Part of a small language model's weights.
Architecture: learned positions, biases, untied embeddings, attention and MLP in parallel.
MLP neurons of a small language model. Each row is named by its layer, matrix (up: input weights; down: output weights) and neuron, and shows model dimensions 112-207. Each number is 500 + 25 x the weight over its row's rms, rounded and kept within 0 to 999. Numbers have three digits each.
After each neuron's rows, "fires after" lists the tokens most often just before its 100 highest values on Wikipedia text that the model never trained on.

L4.up337:476527488517527465525517513550498455515484511558446508520515465515485528509487485504482526439471547477482505567471486512458522511547512484481446482500493502500485471492543503474528487485475436500528510502519492526506516497491513498474494493489522491557510482506480510511552466543463470557
L4.down337:489487467451503505528501519499540516520444501509509465517510502472526522489552516484543467518462457510473485466503484455512481535501490503523498506493493507511532519502490478463469532504500460476509500478508507496503502508507503529511477526509496522494549503490479482529536445465515503510
fires after: "v", " a", "z", "av", "on", "iv"

L4.up1384:481484459515502506502495524549517494534502453491454552470507468479568499491519509520495466513502512554488506523465484525492511456468520510478479517463471474473455513503504482496510535492472509477532499466484490495506498539484476540512491489517531493482487494459513528493540529525481465541
L4.down1384:516536499499519485539515502491500475482525503554515492484501548526478492512443490480503509504465504513492477513469488487481500517523493516508506474552529500533500444454491501511545479499520468512500520507498511522527457481536507468513509512464492480529535533536494470495483468468516533480
fires after: " f", " re", " d", " r", "lo", "ment"

L4.up915:556489475475498459475497493515523469494502502502504505496530513502450490474523543489509498477457515517500474536489489525505521492493528542513471468526446488484525459523529526490472467486531502498542448511480536495473504535551492511499470491505538511466503501471449494480483497454493496510
L4.down915:475470513484476481479513517496496501531509483491540466550481498508452508456503502522516506461484508520466478516484507458461544493523518507527509521423477519497498492512499473456509512484485488479490467529521524488514519543503542447455503485478471518520503482490492518503546455465487528538
fires after: " re", " r", " R", " reg"

L4.up1889:518503514467523454500475497528496520504521517538495480526503527488543515494542513495494500516473460554464461502498489532484475489487524531538508495468514475486518516491494470538524562428506458474485487471528488514506526492459495473494477496496504516541505524552508479525511486518473492542
L4.down1889:508512467511512544512489509469495489503494487489510530470502481505461503486468495499502504498515562491535518486513517447499468512519481490506505519536504479517532522502496510497467474550491533518510508506503519482490455499508507524493497502536508509489506488482459501498493489486543523493
fires after: " t", " T", "d", " ent", " D", " man"

L4.up1381:504485548505412525481537454492473500525497521481457473477500523509475486508506488535465479490475506536490479513493466482527487534513546455514544475483455498528508523486509527483513508482510520520481498525501532493484500528524554454502491487466519495548487500538500514516530519509508493439
L4.down1381:487465498483478477540509478497483507522509495495482543476508507499490484478500463472524488524519471479500511495509561454528516501440466475476466542476505510527466502491491511481472474478532489557481471510459457530495539463481479541528485542546490479508522496494501508505504521514513495512
fires after: " w", " in", " M", " s", " h", " W"

L4.up1841:502498476462507500518519500516486506530520499510519480520524493467474502467532540513507479484508439510541476537507540522511503484471528492494510507524506470470502482489492476497505503526522461441524501477475501500538534512495488520522537475464470483496496505505475452503476470501481495488
L4.down1841:492517536512506504494485483466526495473507474505504467497532508526516531509473500496480489484547562508493473487482472458474515509504467524535501483464489529573517524494516508529524524495515495534495488517530467529446496490471505468510493536563531530493519455495528557520482517472518507496
fires after: " L", " l", "L", "l", " R", "u"

L5.up1330:486545505471497496482480478507514478488492435465475483508482507453473511473498484527521522518493490500482495500527492474467510513426474527492468485521485491471543504482501568501533507502524542447494524529480504486512493483525497505507445517501499492524505508480492488504488472477500452516
L5.down1330:486475528519476504477530539464449517489545525528496513518499489495518449517496497548484455535503471500453504506488529488483535497502525476509517510531498499487521519464472474469498502518454485486443497512485530502463506530489450476473500502522472486530495493494523515472530485513563554537
fires after: " K", " R", " Or", " w", " kn", " W"

L5.up1501:525508494503467480490490493492491494511513513506481497493499505502524473500481485535483438492510551531530461504527541505493532551489470504495517459483483500514496490544501507490529508536498452473460472479519524545485508471551492484535521495521448525469483484480519502531475500457500498508
L5.down1501:522466511515508474523474496480530472517481500506520488505512486505458484451487542500552485468553527536477515505546554490501500484447471499552506489501479496541556501543510536480517520520491505484535469437512555480524493532512483457503508471503524473493501523475474504508516469486504511530
fires after: " R", " r", "P", "C", " P", " S"

L5.up1835:507514538510495500486467466527504497514512503492516500554571501459455532491486537522500501476586484502547550510517455502511512481492517482526483524469534497476523536513532499525516463511481505492461519517495549481458471511490478495476491494473477504499530530492453484482503516514521511537
L5.down1835:484543483543534525491504515511475512462453502479439506470483547550515511549519495517465513521437533533450513477493463514481521505510546508486506519482488462514513500506464493442506493487543484507527468519542464535546515475536501478512481509474485476532519513476487508515480489499491488510
fires after: " D", " d", "ild", " Ph", " Ar"

L4.up1664:511544530490521540503494468469495490511493516487523531473544488506496513521489501474528444486464502533460519517487490560459532532451544514454532500472487516532506536443517568518513498480508490520494524501497474464517536479535533513490510500484484493508509492488487484492523533507454479479
L4.down1664:495492478511490489525527476535514484521508517501504481497444469512485502482522515525510531491516532476454506478531496512529510451533470494537497487510521492486484497506455460490508475506477524491520534478542473543497483469528526477499490482483505506501508519508477468521512502497511511496
fires after: " Re", " comp", " w", " f", " C"

L5.up826:505508537481500513542544477544522502528529487490452537546449463518533462479526478537496500495535475511511504470532485496479518518513533483509480523544484529477491513462496522494524518536521533520492511530506553486531500503485509499515488485480518511479481476533460492483518489587527530480
L5.down826:534519447476480498514514510463520490477506507513441503490484464513462463509525501511463501517509506479477518519482530496512550502479499516506547450503523523503480482495487443508470518473496513456477514531520499568489503464499518505500475491514492533445531509503466516504520505489492528531
fires after: "he", "g", " g", " O", " le"

L5.up1596:495494481531485503508493548509552492528489503543479537472527461486531503528532499533479472469514483523574487530502533442551488454471509462514524497502487491513520498468534494517526499500501485463518513490512514504513474533479514518511481465476481483496482503526470507513494490510516506545
L5.down1596:483495507494501486496511509488499536468499512492467495500476537537479525482479487547499494504441539509453497475486514519458503507528494538431480470454507501492490527527445527485514497510515532538479543521525474514542510476494496470505523513514509526501502476538511473525471502487506512504
fires after: " re", "e", " d", " D", "ree"

L4.up890:517481529511458554493466514476507488527518538527528510503563465473494505489473503506501487507519508540486456501470508486503500464525543522462492490464523451517479555530475502485531511523502468462506507516512500472525506491496513504503549459496486498469495565502482460519529491503496482471
L4.down890:515508471526507473483493482523525506533464477524493475492535495518530542506508502508506475508483521461416502459457488536454462499450493467536529526498501522487495514517452472568465508472507459531508533497564509533480509496516491486451522515528483512507507494504510494547517513509495503508
fires after: " f", " L", " r", " c", " pro", "L"

L4.up1633:488518476487488512485482500455498520499527464517472483452535530516463467484499465502530530488519517498517494503526518527509492500500499573524511472534453499508468490475490479523539515512499538478480500537482479509542473514487492513519497531529515511500502446509460512513529495482527463491
L4.down1633:509491504492529471505454520539491487512512493513521518509480458506476505466488509506471451509463455514495497470502508492503541518513472446508491498500537501497554495534478551475501502484547492550467522502510514513469505501526518492517469464512498529479478521493503486492510480535511532507
fires after: " R", " E", " r", "w", "en", " W"

L4.up884:476533553503501529478489489488549502538493522506508484503520489502488528503496500486499489489472522512509508510475510467493511538499524525510456491489482486442504486527503494497494565559512507442467490524502499513505464539480511493510485565487517497469501450501499497534508507504514407555
L4.down884:535474478490501501494493551503470511483510489491491531506463492496482477493492527482492506501497471521503516515521485539489491475517502489511509542484511497567495516451473504534473478478499456534502463553523520428487489490557495460511481472512513539547510529515469491467504478504536511467
fires after: " st", " St", " t", " Z", "we", "ot"

L2.up1410:501532535528509488519500465474462507536505535537467526521483546494524517515511530510492479469509476507530470478499521488511494510486493502486488473501468444508458513515515519474509492454507478536554515506542490468488527495493534481495489540499521531517496466517465522516517512479490511531
L2.down1410:472494496523476479505474528512475496535450510480480512439503472494472500540469526490508542508527512463469473496505465459474503489508486535509504493462483572489548519512489462501520484526475513468505520568512493543515497544523493508498513503495523516503485473483500528493555521508503521495
fires after: " ", " |\n"

L4.up1483:515525481462492517532521528540553518466493491474504474506491496498499537448517527509484503540505526519504517462478527504455535481557528506485486540482518505479523470513512448481481523517505507481494538499541489471532530481512494444501545500499473488490494538525467470489538468468488456491
L4.down1483:483481534534532494481543457486451455540535481525497488484486513514476504513507459504480485443502525516499477504482473489486509548494464484506501506518503495493510523448522584486499521487523480503523448460487525506460518479481498533485492509486501490543497523503554506513486512538478499501
fires after: " s", " al", " v", " var", " S"

L4.up1069:461510540488485455499493501544530509445536462553517500461478510490490503500477479482498531498516546469500512489504497556481532496502490452507456505471471559470496481486505493487516444527523498485543509491517514494525498480524535512502527499493484515445485522531515502486521483544472546491
L4.down1069:504533449531547525487495548475515484587476533485479501510538509538459465516536497527531499433493523520500514538472482473514487520494519489485550495480500479508495514504453497512484554480512495529511466474529502520452494486519489555542486523501541475556538505474484507493503495453526481482
fires after: " al", " Al", "m", " bel", " S", " s"

L5.up468:509494510537512552517477503502507442508491495514490486500479503548553479473516520444506482515494466506507532505540502453464531502544471504485497493504494500483499510493531519480508498493483496521500560508490508498487483478478475517491514559465487512541474507488497480463544502476499466515
L5.down468:515474528435509473489525514500515535539514525497498484505472516456514502508482474517538495511501493472468458507489485512477470512502550449518481475504464477514554512488479458461491502499485479473484504463526518517490462526469539505486488468491468468494510522481471562539491486481481532522
fires after: "on", "av", " inv", "in", "n"

L5.up1023:467555501543436492488500518527470460464497470471447492454455510543492463508468496549490505488518460506518490558513527500523498463489519469536515519477510443497518505497524522486481464513484526499502522480487498459480498479508521504496489515511498527507519568506501491526516483519479497493
L5.down1023:494512522516498561463486476493476497521556505498499497541503509484515481510530528488507469487528485520452475459545489444537444479470481493521518509462496471478438542496518469486554490488516494468515468458491478522525503493509474520533500494532434519500469470498493523495459514449501503484
fires after: " w", " j", " wh", " kn", " in"

L5.up615:480508461435515515522498503511525508532523519456499468473500485494480500516544487494479528518517484559528484500533497458492464513472480460509523522493502545484489506454451489508540488501500498489517490493488499468509486463487493471505543483477496496453464523521492495509452507498499531506
L5.down615:512494470540521483492464541514496518523487536515481509483492462476479490492507484508525492485493539489460553561505506463498502510459539521457545487493483505497508478469489487477509500483473456467478502519518531512445472479538496470513478473533502516491507496504554507538512487519506530502
fires after: " ex", " in", " S", "S", " s", " ac"

L4.up633:536486500513519493466489498469491485498477506494506515482515506458549494531539536487451479529426469518467523496464465442509504449522485502540568499526503535524517514541500494477496494483505483462521493537480556519504501520514484500491447497535497500544542525574490511491505555483491501468
L4.down633:477538536499504540519449480523508506490487501481481494528482492516482509493466482499531473525546502502518530509522540547518512531473514530469460510441490492520479526470522484517471512559502520543495530453524504506514476497495505491505536506532532511461491511461483493520477463506514458508
fires after: " t", " T", " Ch", " prom", " ent"

L5.up1044:500515498489486492493569535500521458515489490495468541527542461524484538487493495558517517485508512525507530499468522476484514580532477522505496529538505483466477505493464511479486506502510498488456524502507499503518489483504479482537480502486495503464518527491427514479541494506502486500
L5.down1044:513478482476498501472457471535466518469510492493504506512471510468537500477535492496502508503541531480519483511526516538476481521499467495508514481533499502500505481511497494502507506459487511529541495528491515504477470485513495486510483496524506509477525474521511543491515526477510467508
fires after: "g", "ou", " O", "ust", " Ag", "P"

L4.up1435:447491423452528444490474496536508501474515479510529493506519495480497493505495466499518482506521510550524475534521469538507504552518497505468495450490527490513510513504461467499511491552550520420499480486478503482493533457489476455499467493498499508512488484503479452500481495515483499494
L4.down1435:544492505513477546497483553436512500527490505493475488471465486512506477507520498501478518509554494496518472507502509481523488498468487512521507499472481514492476495513538486459487503458494503536541480478529515555478439518505495508499493490490498504470510511514514542486499495495501505485
fires after: " t", " R", " r", " f"

L4.up1902:491478525545505499484466490490523488490509505470489499538536517509500499539538512484545492464495477518514471515505526440490485516552490519522544488508516484552517475544533467491525437487483486515465514539506491519482539530543562495486516519477500487586515463550465513490486506464490527487
L4.down1902:495527495456498487518511477527498527454509482544518501490491489523512509486514467525455516528498518463478501471483508511518481489439495503505456524487466503474480525444466496486506548512509466508560481454509489502520472497497474483467503472508537470449467496484532487503520490537509456488
fires after: " T", " t", " O", " s", " the", " L"

L4.up1752:548460495506527537513515497443516491540509473473482497486558528483514501506513475500461456489506447475513512503477524503494476515519501508485483468518525446499533496471546530537476498469479501507532477508492499430519519513505531471485456441528489512549498506516485497514468457523531506470
L4.down1752:465525508482499466479471476525480478511490548508490493495461480501476503539469554471532551501511546499470472511522469484508538481495508482481532551515492533527480531519460464496484517519512488489494490487498526557486489483467463546539538508493543494451508500497507507523523542485486470469
fires after: " ", " fin", " d", "let", "le"

L5.up433:489518489511506487494533484505467528466498513494461490482527503499513534517504468466546436486468500515476519492482515501510508498458460498514491467462478533522564499531535526454511484499525545477525504525516450510468568461508509498516456483488501482483502510478474495493509528483489477507
L5.down433:524512486536524499500477474533529512499497521517501508471491509492488536525506506503468511517514516515506536519447510498525516503440502487530516505503513460489476491478464495524510515562480509485511457491490478524510542507467486490499506508527483481463488523513520465545498475510503504547
fires after: " W", " O", " v", " comp", "e", " w"